Part of a small language model's weights.
Architecture: RMSNorm before and after each block, rotary positions.
MLP neurons of a small language model. Each row is named by its layer, matrix (up: input weights) and neuron, and shows model dimensions 48-239. Each number is 500 + 50 x the weight over its row's rms, rounded and kept within 0 to 999. Numbers have three digits each.
After each neuron's rows, "fires on" lists the tokens most often at its 100 highest values on Wikipedia text that the model never trained on; "fires in" lists the words (lower case) most often at its 100 highest values on Wikipedia text that the model never trained on. A number after a token or word is its count.

L2.up579:480571458504582350426565545563533526534471503458556473455570472516484518609463490536445516526531403537501559482496488506538506474435548437440522551429521435479547447532500500510495471523441514522525552490466546403534525403512468407471457541497543639520550497474487530498516479447545465508568410520546452530462515446456502503454492539466433585491511539556468563512404492484436464491485549451506466490496551543461511532503511429553502438501553477554507443528514494488452439547466489538495590553505402530578498465508433540496441553566546575494528598597507471412510584472510497474
fires on: " these" 23, " These" 19, " those" 7, "ń" 6, "D" 6
fires in: "these" 42, "those" 7, "additional" 4

L17.up998:526536513554550538438630525588554485492564566499505470446377462421530498425492447472440458412486444493482553523512538414522469453369462472548519475469421454550426546490468487400440550504495419504533568551482564441496529447450501525421459445555456513526457502496556581504554520535406433547494499547491583507455530512552508459461419434564509573496526457537526511493536580511492489475579486563554474461405492439540547574444544479470509543460564504414527518472500519467446483518497493506493480514455582452536445508599477513515371542538505466604492527437659494512495530588560503508
fires on: " for" 17, " where" 15, " by" 10, " from" 5, " with" 5, " on" 4
fires in: "for" 17, "where" 14, "by" 10, "from" 5, "with" 5, "on" 4

L6.up584:578519613457414451537478401398514454436558554675509534507478505497337549476490544563553468523454555462450484557548542502530491443557491451540547493515532483500503515489473429589493576518549537536567518509558507520550515495561534461539477445487446525590465470403591512544571548530449449509462470484576505468481518545523423493469437488477541513564509499487572512522443512513453464410514539521466502587597578461437478462467455505560552533553525489464549415507486423487544459474476475435513469476541571537515444422452539431455576528583443629477533519503480509462506450513520426485
fires on: " and" 99
fires in: "and" 99

L2.up20:429491476442557484555508522527542473541529521575513512489471511431502484485534491551545605484490475490552470547441449469438496528528401607434487447463477416526528525467565474401512451571548532563462487533571582550544463478484507499530464536527423537486612479575561536525515544534583513458488581563455565516476501515463516429525476490528536526529567479429586532442550582460485504403473534482458496631496582478421505479471453538537561577481487518454530588415398529530624509486481490520501389574412323441456558419527521505531437495517483528501455379545397447393458498548439491507
fires on: " been" 62, "on," 9, "el," 7, "on." 7, "is," 5
fires in: "been" 62

L6.up1258:531414470542585503476485538445598618490521535352459516522518477485503375510456482514493464435442496479533560520490514456541634461508556574459550415590497508502510536487459554543566535519465490507503416506554551485469465474448479463552483580469424611598458530449527525474498504464411582494505514524555542485423443495461498485477497512488432591621408561497568495432460453449439542504469537452505446535400449589439411468590419491441545533556407594469548489406477464606470537547528510526462501496475529520533541517545497439562482553479522463592578431532502544455475531509509507455
fires on: " used" 16, " located" 11, " found" 10, " available" 8, " associated" 6
fires in: "used" 16, "located" 11, "found" 10, "available" 8, "associated" 6

L2.up340:444528573473483499547531443503461595439530538499509562410540495446569541507590628457514440491610485498569480591543498562453485471516494515609495570453474436555430515455520417583467512445515519567518533488432512541437460494510549444512504364524528518495446492567475549531497447490500576361493416517413533488411428482454445448515536475527559414507474525557437495451545518500532488576629554422565538489492631440538427606516468546497505402503474543539524589476524433376516475474532475404453497450532531448511526453502516501503544509553505498529528487504437438583454600575541467446
fires on: " of" 46, "ers" 38
fires in: "of" 46, "barkers" 5, "bowers" 5

L2.up67:469669602455582454558529478488576556561519583489485520498559488494538512508526527503597503515476436531623495460548458543511503606486430534550553504542490506520508566477547455559421537499499477594479491486571538537511388593472523484517544580432461506505505487427424538547505442458561458455558483496538551505619419455517444494533516529531591466522479533499498479563597574554498541485419482488448479564513523514407452518497514557437430576503620521519478461496459560548484462482474522576559416452522456444516492487458498465501411546543571490527561519514458473538515488524487439525
fires on: " of" 56, " for" 30, " past" 5, " to" 4
fires in: "of" 56, "for" 30, "to" 4

L18.up39:532509619518526564452519555394509536468476545584580457434566413543453490474540525533569460507537491450451462508569500493475524616414536502557512476510538514454476501435520532482521583666505547448483451490524463500490596425566419474506557505497508679544494576527560576492531484557444418510483516438474541535485470503585566548503505573518485461523475576560465532479449569564433515472530478535503517541500482459482462438543491449582476459495531541460485513495439543445498493544445402504567446514553505610495419521534437445599502538577430525552510521539607503432412490463557476491
fires on: " and" 45, " but" 5
fires in: "and" 45, "but" 5

L2.up1546:577440506474486536536494534395444491498545464518576481496495436603538485508447419533566504507387486527516447510483542528507530472468539558483541373551581478420516534491439548592539483535516508473523515488467406475509478478492542548533440572500575538596538494510467533348562541440461496487505475475556466466501501518471512517550564403527531478502477429531422526440450544514468457460559491443549573468521474407482607501448434412536573584523513479476500536526488477477490469473498385604495572458438549452613554424435527491423564481629398462418466574606494577415577617508427526506
fires on: " at" 42, " At" 21, " reached" 12, "At" 11, " reach" 4
fires in: "at" 70, "reached" 12, "reach" 4

L2.up1271:405543414429521454494474522425486455507532446519428506370489503432481500450569522455479530460557502500503502478530522490490523515557467604541421491510539440478554608442563510546448441502460530455503537470510443422546454585441595524438432532484430558543520415500514449557474574466431513486521588375367448456535564576497496479510467463483461489589533522551606560468482502492529454477611495511515625528476629439447487524562429569568403522533510466482467484447513557550518513447463496520369544479509511493421500461457436505516429560529469503574586540435527579530555535500475584499
fires on: " she" 60, " Women's" 6, " classes" 5, " service." 4, " Mrs." 4, " same" 4
fires in: "she" 60, "s" 6, "classes" 5, "service" 4, "mrs" 4, "same" 4

L18.up1341:463520520586496490544425458543507586460579464557583619445538490494523379420466403480434506516504499512555389520483407543493636534542563484517508529593531492583458525452449430492519493582542469560413483510443508496368477539538446510382445445528458570526534434520478536506541511473461403460512555458499501539531546544534611514510405498528487489467482528552533475559549576532473457556480550610569533509541516495532546531448515435551531469430523610584482535506457492488446448469400568467541533453458474498420475458581482483517472460489431528585434493423478602484480531444513523548
fires on: " and" 35, " where" 10, "F" 5, "C" 4, " and," 4
fires in: "and" 39, "where" 10, "but" 5

L17.up1415:459572534433459513409543557518517455468500545554460470441568482459537498465470479535507539402544535583427518438451563415458592499476526492451446390542558513496468530506557510482509580556500469480521461501469616545519481485517536570635550478488472564551539494494600450471561539487534534478535554540564468394482496444567569554513456529485425428492513463576472539488481518527490429491480510547654467396359536506522480536584476487431576481528500471446505394431443496431440575531577567424518490517555599635401505478585539471498432549561441511493513559489563572455554534582470406471
fires on: " to" 44, " can" 5, " could" 5, " To" 4, " may" 4, " would" 4
fires in: "to" 49, "can" 5, "could" 5, "may" 4, "would" 4

L2.up1009:502553581494498477575591545449550479612560521508482503494493520471486582501551598492490294528546494549539480477506457589525451415497531547489563596529624529463470481487506527417464458514480525462501521472473535503383497618411514576483463488532483507544486519524585485591477541562459424507423481479491546529508459505522498449449470522524516433501552513527414507465474495459555533562483516497624481459477516531507433485420413573480521456439486540524515502526554552460520478493416480595566557543498583417520523461572554462455499570557507457504427492533461450590560527567545565514
fires on: " of" 100
fires in: "of" 100

L6.up1424:490419484457530496584601444462532471475532561572417478419390478517548454495343530434518641531490414461530456517484444467515569491527491412574517525493487509496488549420538433525521509483421442472537432542497512431447490470437477559500520524518423455519490557507437524583523405523550518496465460596463426556562482465487535532525484529527511539464530566553486516425534485509436521444518479511469598497488560540468530440532503542545487569433550552506539544440556541478488424555437594535376513417555485468502435467510576503540426581528435426591528562445489487597461567462441466579
fires on: " with" 41, " of" 13, " married" 11, " between" 6, " wife" 6, " from" 4
fires in: "with" 42, "of" 13, "married" 12, "wife" 8, "between" 6, "from" 4

L6.up460:592450461501429530503489479566505448506530442533540519469467402532528556568538520596451537395578462531508564501483522497530442620516546505435439580416532513448533463424525544458511507459465496527527544494474492416536573429477481470523559381547454395482467405513561653388458481463495492538554507509562574573530477520418502409460517483462462517493516485526465585593545514417614495451487538553507539602454525439456556519459442531498559545459488488460486522541459541473551451475481517529363362529574573515488488541493416508573601466514512498536407489487563493499524475520421426443
fires on: " the" 17, " and" 10, " than" 8, " few" 6, " different" 6, " Some" 6
fires in: "the" 18, "some" 11, "and" 10, "than" 8, "few" 6, "different" 6

L17.up1459:568632400467492526504579525524496543509493409529456512599514433554533383544464531550509568510474536540464484433510550487454510486532521470487526415507404471406539460472484516544513421450447583549413492536619571460561490511577489497533566431579471559462471517495501466560434516500495495499512580483452454415461538526466427461557504564551432489452583511564487478530511544451402537549420476440501485468428556556494483505555486547438596518506434446508521553470545429528572534421517492446475501520467532615514400518446531452506514564471493624426508536485571539531477496498568432524
fires on: " to" 32, " in" 14, " and" 13, " for" 6, " as" 6, " with" 5
fires in: "to" 33, "in" 14, "and" 13, "for" 6, "as" 6, "with" 5

L17.up1555:470537428447397460459492430523481487420466501532561448532541450549558545578470481522515429427542462420507562445524479529589514504575451457396515473550490497482495564491493507489483476489440399445511480525512451475551514469460508535425537495484443541430403475500399530398467483511382438571419487525507498503413468481546475406440477565505487512493506488395462463596545457540455362516458536477575454498501458558568621509511375504533460525537458567464475514560554514521462586493594527484440499474544535452584517546502533513606447426496516539558521522480554533389569553547577419484
fires on: " before" 16, " since" 15, " during" 13, " until" 10, " to" 9, " Since" 7
fires in: "since" 27, "before" 22, "during" 13, "until" 10, "to" 9, "by" 8

L18.up396:446577483530511554581479560476556376468466480527511485515465501498525420535501428468443510515537518532497536457528488492473472471584533482526470386401589515414531497485494519492405473423489502453489403471434492464538552509448467415334524518564541551465511453539451536505443570520545485516417521476646522516555535530494491532463508559488449504539475453539516554559511549530473500564433497560572566562529567487575617428454488536453535461493481488460483586403535508470553503513445517485505505458485461468475523592427517519513501423563461529580479549508594545497349569548597425508
fires on: " to" 31, " in" 26, " under" 14, " for" 4
fires in: "to" 32, "in" 25, "under" 11, "during" 4

L18.up1083:448545535603609499468507521548535597475465453517490552505498568555459539435488502513521512560513470495474426539602571521599594442397489444426568491536500624365509533555478516553497556580517428505496576574531430546451457473510570461507515486509504467527526589576547479528457598546558569494461504502516450599410428469539496483446482481514505476428500533560521515411489544553427459509450558508520517555550492431457573469510450524433474486449570404544542474591615504454433474467534577521463490526484450471505536462567464503532473571527490588534463472460561549524520490527489572493
fires on: " had" 18, " with" 15, " has" 14, " have" 7, " of" 5, " suffered" 5
fires in: "had" 18, "with" 15, "has" 14, "have" 7, "of" 5, "suffered" 5

L2.up1265:479574498534490532525509505429564563464434457495463476536560537523438415606502527474576483517566428608442521523426490464488488585385494550564521618491496574532506456515509422441540542439492495510494509429469483480516453461499498454530479480498554542482500414513456508507479552578491452503480462456523499395524504508490513518492551593548473450548434536527493474538544540547566548532536625543518501597541521464429457521509440511541544438484437530477498409428538545410564337499473480453501422555498531617512502471597513541479534582565514560449542407536531584499550575567560452502
fires on: " been" 44, "2" 18, " she" 7, " come" 5, " Gold" 5, " Silver" 4
fires in: "been" 44, "she" 9, "come" 5, "silver" 4, "gold" 4

L18.up1471:584531480412421597546533655600475521598478518577522618490517414571524550509559557500604503515505549522391438502488433476534508501487460427497569485565433476534451476525556500495492493528487524487521506490545573487513482444459438518609483508450517433483524529582501479526530521392521476455456525525532450419550410514511520501552464545497526544500480532572519537540489540588572559465435423592479539571459539459532455585540631466480628512579455491413543537575462484531429507488396540434405493519454547558540487498534564470604544584502449554417494520541592450443402532455526419531
fires on: " to" 34, " and" 16, " or" 8, " of" 6
fires in: "to" 34, "and" 17, "or" 8, "of" 6

L2.up1117:518450478572491456441499582503482490489491448422551507477529549422479479588372588474530441497505544506430441560460368488498526619414438467524503458430506428467471500544471529583437436540509444579461572472493437406593467408397496458483556391527500511464513482421564457466524489539464542481468513494476478494417470455553509466486441535549451515505565490526455566489514478457462471506486497481482419471655565476479472544433581556504583510432586413472469491514558481443409523601399570465448469515517536647409510570572495411488425532504457523508491564456516538513495480512498431522
fires on: " these" 22, " These" 21, " various" 19, " Many" 6, " Each" 6, " different" 6
fires in: "these" 43, "various" 23, "many" 7, "each" 6, "certain" 5, "different" 5

L2.up166:496476515486574469507552564487547575461517574496521556426454554525579490356498618534588533443496474569544550488524548478528539471485549576456504444456468478511458578567489541512482513432561520566566413434461523587545490490560447523494517386510458531578518580586501429491518563383501610510500461467460391458489573528560478447491560606501532474469394485546492489523488481545484405491547411519507620487516536526526437498527593490538444442534521434428469572498549504490468555475495502489539495508489618536513542505509437502532464491455434459549495540545517498556578569435517460531
fires on: " be" 43, " have" 26, "head" 4
fires in: "be" 36, "have" 26

L2.up359:535443454487506496512485456435573505510443573468518509523546485488551470516485535473445434408501373338527519519513504456537559452503428529504470499527428435548506470539510504492523475476508609501542467570543471511489588540437418490460507465518394598589479491510524490558465595566540524541471468454455548511573541464524548506449470553516492465591442523493519403561484439475541629373452463528453459596470468593509564462518512473538481513561528507436511433515536473530533473566541494510449579408442423445461614513530510423474519542482476509479561496475512439577539472496607561521
fires on: " She" 35, " They" 35, "He" 14, " she" 5, "It" 4
fires in: "she" 38, "they" 38, "he" 14, "it" 4

L6.up391:487518545462516532427601467541508566513495597557556526466558447521535454505475476472433525550479519495432502465452517500497552549566481481581490445529549442394394428411538440489489546552527539468474481453513500451604463546508487471561463454421515535551471380514463520457620575521477550450517469561539507383473488448497483607541475524444397439614569450441525506497514418503504464443517441581598438545582524539434581500500472482530461541603530457552510515547512501497475508469483458500499490534427463491591490518465478485444527544502452489476450427512597442504524549557555604505
fires on: " can" 42, " to" 14, " conj" 11, " sal" 8, " Puerto" 6
fires in: "can" 42, "to" 16, "conjunctivitis" 9, "puerto" 6

L6.up1360:497429555464600482428424463544515458514556579538447486552544519417507478545515543493544487455445494464510504514525468532545511495580461588526501556455472473370501545412535557580477465513507437415503524504523433483470473556458522586556537473443479517460458557569409487551432470456535481443512527548412508507418467553525540551467556452495479464522460443496462541518484502469454475437554568545504425464550528434531554508390521498409487425561520408493633576536489605514485567500476468541419487519579589512631561520479500537482505481455561438450514541501468521518533530455544596463
fires on: " of" 23, " in" 20, " into" 14, " to" 12, " at" 8, " from" 6
fires in: "of" 23, "in" 20, "into" 14, "to" 12, "at" 8, "from" 6

L17.up40:485472539571603459425574510488494547494461599466481532520435551428538550502489518520600469504491488499560581525501538476543537366538475486524570528555615444513497512550487506488584523477429516594553479456538511549547419499499573504616414431506393501450552445450472490525480491488574478451462458489430541485579513514493506485542517518434472495484584470496532538464453512594444485548490613552477469438567509515501470459505492545605467499526476467516558663593560453515502511503525509507505428469524547522515542474491455420453529463485576534522540527483550564533441587528506526372
fires on: " to" 68, " can" 7, " would" 6, " was" 5, " be" 4
fires in: "to" 68, "can" 7, "would" 6, "was" 5, "be" 4

L6.up379:494458463569419524519475453525428521533468453467552428512463441515397495430478454530550603555564469458568522436445434474470533567531544528483473453556503505458540440503506607586501613503435463428530581513554437533395603517503600482498531509578504520455449598503515475509572531407479558479474487528520477558533448573508553525630399505471469463445556478485503426410423502475435492445479411496444478406394555594484534561508474536574455523438539556534537528463503516555549501462563532568514526538384507531358516480540490548495457601478463564569533533554523526454529470598529529561
fires on: " the" 45, " Har" 16, " Bronze" 14, " Che" 5
fires in: "the" 45, "bronze" 14, "cheung" 4

L2.up1565:486453579375451387536465478466494483460539505500492454534507496525521473501489555593545524503525498430555548444429549483522477585504457496479492524484521430471441444510478422569468551510421405601520504510471497605532478521618597461472548563557461570523510498525612507482566517529560543592449531514441543453516520482472553521561488513608507561456507503567480428524459454470403528561390542476524524458527490569509549505539529513473545528525484446486511489494468417501496519521414460562452383578480455482443564506493445592522548432503570524618428456420443418613415439563452563563
fires on: " been" 38, " being" 20, "ast" 5
fires in: "been" 38, "being" 20

L2.up1298:541489544449533522414481491512579526481404487505568511536603519494460500508543508513465485501484530453478446485525551562495506650617395497541609489559541409486552425435437524558564527459434501476536545391562457483487495547404586598525488485462612386531514493493502508452482504511401463491467540562541531550462468557582496534482459530483484436468466474526526478435479584526602639539441565610464470471567454456462451461460499478477467619485566474426549504404511509440456438448431505530431500505571514470463558417557495431496518575497542483499400514495399485521448488487419488563
fires on: " of" 100
fires in: "of" 100

L6.up1447:456491502415470505419416495474531537535500500500459558496500420547536421553436467589548380474482483526502473463492475529574501568404483481499541543434558532566538501589425421484579522569529405504610550510424426506515466470437469567522585448605547463450467441529454549468381473543549512469394510503490465454412533447521487492473466503607513540609521430541510482587469479468496601497468443440563614478479497442515626486502448459600542545462427515444558538526509452549520491539464456547429447537512485568533528468578487395502483481469486541539427436411437490467529477611437478392
fires on: " until" 27, " After" 16, " after" 14, " before" 9, " eventually" 9, " at" 5
fires in: "after" 29, "until" 27, "before" 13, "eventually" 9, "at" 5

L18.up802:471463531531413590434581575523624533533569438418422517511443509508510545556506554562429532466581528509437558468519418489502576582504485632510476487488483487470517498421449572582542494443458553510541479559466510467540525537523581525444509424452563495540540481453521581497435470526518581480440488460575584505577552515516528564517412517564460498486517513580511499538462403517429454509411474474520446542430470493562600438598464515464562527519467476465459561489463596540504445570436548503512514549515454504541480431501434511566501560502583530451456526439528415475499578543498482475
fires on: " in" 52, " of" 17, " for" 6, " about" 5, " from" 5
fires in: "in" 52, "of" 17, "for" 6, "about" 5, "from" 5

L18.up702:482387487480574583510502507575498596573453520453547485481567530527539534508468476491529611498531421516444478472507436462543509465506436488569488502440487564585589454442549520513550493378425517536521547387476449510579517515556518573492510528496503552534565454515552536555616603528503502517410418386514552511496483537459595465400386557383503509447492429501502443433466436541532565461471495510479394468529449445354547507468538494450510541394534469478534523522508483528467489601449501522514480498448463412563489477505513587544506484474422525455488489461549514412491507491503592434
fires on: " these" 17, " several" 13, " of" 12, " many" 11, " These" 7, " those" 5
fires in: "these" 24, "several" 14, "many" 12, "of" 12, "various" 8, "those" 6

L17.up751:552511504488449429498444555493523499450418479466565508452515529601538516587520464560517555497538439451502496453556497485548516542483554486523490417453644526467559466469551486527518471465426507547483521592500508428375429447458575467457507479474505438554470505490505477531444510534485413454546501553570498468499520544505487489512494398593430536405555562523546554537440512512407470542467465511408476580531459545463566544476502513448506531478535485545427470553511528595515490476524561537429544592372517479441555418585507524426409496614452543564570651455507603623470605414482541511
fires on: " had" 44, " having" 12, " have" 8, " 0" 5, "ing" 4, " has" 4
fires in: "had" 44, "having" 14, "have" 8, "0" 5, "has" 4

L6.up1598:545494534520571505439507524521442503462441446475465491508522457492486629448450515470571481488369457493464493523435554573530543485481539560449377512625550468523641446645578555555483542458543513512455504551398512473497430554567483620535488533495556519524452494444537508509545501535560490551397458502491481468478565544467573512463511536412476632616457450563593491507443526503442419396539517428487456485480437534534527486448528461524539481522495504512464537558498422541525483493530486395584459427440437426442534459533567463501571522551484509385566521508458469438532421504457564524
fires on: " was" 25, " is" 23, " became" 15, " be" 12, " become" 10, " been" 6
fires in: "was" 25, "is" 23, "became" 15, "be" 12, "become" 10, "been" 6

L2.up1534:557519430521548548552514507488523482475534455497566492551475531453531445507550498377382568480504587535534501413465468450485524556484498451496493527500392509523481406564520519536591489506514512369453566531528472500357468411494586435472513498522517460529452464547483537579459440503461511480404506509579593547485492491504442561599515398631470481458536490554526504466566403467454450512561490612518507511408517542474517481485584452412527533507455435467579495539467475432551460461489526533462566418500573603412553459501589439430529472470470492542626453478458526506464518461534497508
fires on: " It" 25, " it" 17, " Me" 11, " \"I" 9, " \"M" 5, " Radio" 4
fires in: "it" 42, "me" 8, "i" 8, "you" 4, "radio" 4, "nothing" 4

L2.up1180:502492567492454452622506490566520437583495497541544501502554426472480452473563445516501449523477540548430533511555542455544540532452457463541476521477430376537524481570513472522476502468589546454467629504486455519508502523525564442434516524547540488463496468568497543459479565495512433483532489370529471472550515500564571573460548433527477584512458530481589460449524455495571483436539442603519512459383538487621553490544506464524618478544518483532517496544443514498490423458569511449420561394517573461447513553526449440495605513520526382489491487480346517442443506515593525457
fires on: " it" 94
fires in: "it" 96

L18.up209:510485503505477483493587450574530490470519548558437557508415492529487548539578510429480437515512603491474489538525498470439518537481459520536457486530557519505456482395489470534525517390538499476569487483406463498521521533451426617481590567525432504566562552506300520423519550431556497394520482481474621523455499586533407473473479448428501515533549533527578457553594439409500475522444529428472470510427540496527496499576403513470510477420532562456523495511482527549487420401435572598396535492477496559502438437545511509413400530473479543464434583413588442461553415542482566610
fires on: " of" 47, " in" 13, " by" 8, "athlon" 6, "NL" 5, " to" 4
fires in: "of" 47, "in" 13, "by" 8, "triathlon" 6, "hnl" 5

L2.up149:521503513518506516568522416417527487507459496493432591512508455467556509538526574457497498573572507589505542405540404543546591487525477472502544601486508492527523473505483428538524551374503483453551558444411558456524393491516518562430496494450451420481463457429454520501583400481427477532484429553546550509566491435446500466535484494565573568547475427437520500484555532539554523485493500547488536534454461519526469488483543502474528447527487487496472486531546438441433414452435545606438506494443493580478559527607560570527567626397481496378439462537505356512410505526544587468
fires on: " to" 46, "ic" 18, " of" 14, "at" 9, "to" 4
fires in: "to" 47, "of" 14

L6.up509:477487480505497502481463491530584539465528527437481493586476492505500505432568513489459529488407563584469481544528558457547557606487515577479541523484442532569536463444491505429567499442508418509495425549405495549575515471515573492505564503440551510472517602442521604478458514453485458518524489626417507464619503473518480580569470431482452576506436480451477520539459482492530440477498495581534533484480454411549485541483600409498483610523518440467518418536524573420525504446459489506363467463606624468609469458535422508477488466502543473472454462540450536510454544548592505504
fires on: " in" 63, " at" 11, " near" 10, " information" 4
fires in: "in" 64, "at" 11, "near" 10, "information" 4

L18.up1343:526485496439476474591489483525450535501522511529353471520561471574555475557356513468473403501490548454426414505403419439487553571542547498614526566570513430589500522432432504536552506399534433528486447480510551528480400601490511578509549490482521488451614497515490480522479462599484549493505525486449555441506521431526415458552434502534524599529513500532547555489464425459492440564522440434477498440518530503490533481573498502472569481571533397528436488462496520523445468514468547520419466470507454417531471443469547536500456479502632490494470457431584510468518527492480521538
fires on: " of" 43, " by" 14, " the" 9, " between" 8, " in" 5, " an" 4
fires in: "of" 43, "by" 14, "the" 9, "between" 8, "in" 5, "an" 4

L17.up702:517493557524516598536569493476467544486495504465547528517436599482528405505626502585538407441460478496579469527512485589525494587535585456453550503559472561479517555482522499563485535512467505527463594548490509486523552536488525562459497515418492530572496538541419500463425484494458507432423520487521495505567482469518465453504482530502490552494549485499433453517450457540484459483477517493482479437505595470496467486451446416563486503554581510518464483475554500511393504555493508507547590588580405536389447589441456486530441512463556558505561403569491623517589473529404504416
fires on: " for" 62
fires in: "for" 64

L17.up1409:537402584513457488497550511513596463451477574538492579498453411474633431571495431515469504435478529421536508374539436475519580566501490500507479483533549492500538545419497462602505424552558458575454409504396516416343435477626509499498548503543414512525427415488531513500455547427464589514486626465505546430475469495561552513475540533488476537635575500474521513529508488480666459532471547452488534531604477428499522476410501533481525536446480495499523531512467486499432495483516556473441471421473430468521489515448424463541467426499539470505489534435507605479580567562533494437
fires on: " when" 23, " after" 23, " as" 13, " until" 11, " before" 8
fires in: "when" 30, "after" 25, "as" 13, "until" 11, "before" 8, "because" 4

L2.up1555:521436497541546589423486524407423570467489472557534402500509437417529598536486482473474500489558470509466617540540508542467477600467462543425555438524512545565569510535474434510451409492591507518585416533455499495509464511493419519543518513371503475528466524444440474579478470504568555480511523506525488466486551511572526440429548492476577557566546534545566439537460461501523447503593415529584517435521484491504469508528488488434488522521412539502483501502376500486445507493449503438483483464487465526512503592529577485442479571470440473514455470524483561518485536531483498519
fires on: " became" 36, " become" 14, " Vice" 10, " vice" 6, " appointed" 5, " becoming" 4
fires in: "became" 36, "vice" 16, "become" 14, "appointed" 5, "becoming" 4

L2.up1138:479564623501447602584555486462553472426517560349423419423582463416455487480524560487500524432464523538461515535546533402507442480538527532522465423490437452534526553474494489414543476473507527538466491483496512491528473518465556492484421479475521538567534478516529400577559504486447431608431605532431479525439502522574506455495499459525533493487461462512526405471482520538536535426480579513477466536510518473418409480424399530487409491548509564468429362453529667453544457574514576519514446513480496511469554451447540524469459479521519494578522578474470501479480527451527481430
fires on: " she" 48, " he" 32, " on" 14
fires in: "she" 48, "he" 31, "on" 14

L6.up521:473549520585568664509426492498454463548506428484437497495534417487482476510477358430511575488508544511593468527530503428570515548482451537443516535478600511560457457455535388669489586473520442433483472511575498503457464503444439511492523548516533493506538564489461549429540571522448560451545447467496501502534466545575534527504498447437510431539508591435583614521497510454558497448444445497602571564432483556588576481472514467524583555382581466468483531494479443472499518524549477485515503480520458496521478519507504487474618458528514448611544468428512551484517461480437537523
fires on: " a" 70, " an" 6, " at" 5, "At" 4
fires in: "a" 70, "at" 8, "an" 6, "as" 4

L6.up1009:496442525497443555611510501496524587561514483456505546476483506543506553481440540442450490564588516507482536516548551529458423507507493565481538455528600491552490563450456467494533562594508510566531471383465578504559537467472476464646499412516466562520491506458552523452441528592457475514520431521541359498400501563519537487429477452452614494576533350635505478599404510473518565450488467468647633487554465569497505545618505462484489385481467557501441414599491475571488547561548475497542458515576540475456531446495480470519528453474568494609504528494548450444519382436531493498
fires on: " by" 41, " with" 21, " and" 12, "let" 6, "dr" 4
fires in: "by" 41, "with" 22, "and" 12, "pdr" 4

L18.up179:578481579493500446481584515521516522529483547497471472451593502499477404495497570578425527494531538512427438529519510526520510477464460472498501465520541516545547555536422513529596533434559545465451561498526504537570481613518468310441477605560404455513609580591553540589501455467477486526479534478553472460511476467446490526552383510483474529384470577435534527470464525487420505463524461446538519489469563454483490481647461543558445503457550517615444485510545477434452457577535472566603464485589502563544499439477520521527558497478602527486460488386492441433489465544531511490
fires on: " the" 20, " in" 16, " of" 9, " hectares" 8, " its" 4
fires in: "the" 20, "in" 16, "of" 9, "hectares" 8, "its" 4

L2.up810:465542475457551468575484517531438519504510501416562367444515431504545507569581521534540631456526598600559537507476476539467534496536497539491510532600553545465480520549491444390466385494496394461481424470542456523548544420468503417581457490581434541531572439457487491416504450480522457513547461559427625535434474534472434467515508505506517514509491439497506523470529549525447378489521520484510505441495438486530494481536408550482513490534510478419546463558446522545553529533436490512538519466419490422574448486518522436430462491453422503493399456454452546498424591528473451551
fires on: " been" 48, "1." 8, "0," 7, " also" 7, " Tim" 6, " become" 5
fires in: "been" 48, "also" 7, "become" 5, "1" 4, "reached" 4

L6.up815:517560468471591575554446403499484509543504509458508542559519526475483521597513455447483617612445533493480378526531503482619509618506419518518480445480423483627527550467462446587574557465464476561430544471523447540462520556380486617542466430515504496525424527558469468387556561491529475577513443462513484457488503550472478539484457513460539449482466458434412483511590495484502513465464592539472425416499556478500561531526466479433484480471501522431486501446550451579453474615504437543512525526559571485554595501552370497430499559455415407458524507413503527468510562412494512542
fires on: " of" 37, " to" 11, " BD" 7, " By" 6
fires in: "of" 37, "to" 11, "by" 8, "bdo" 7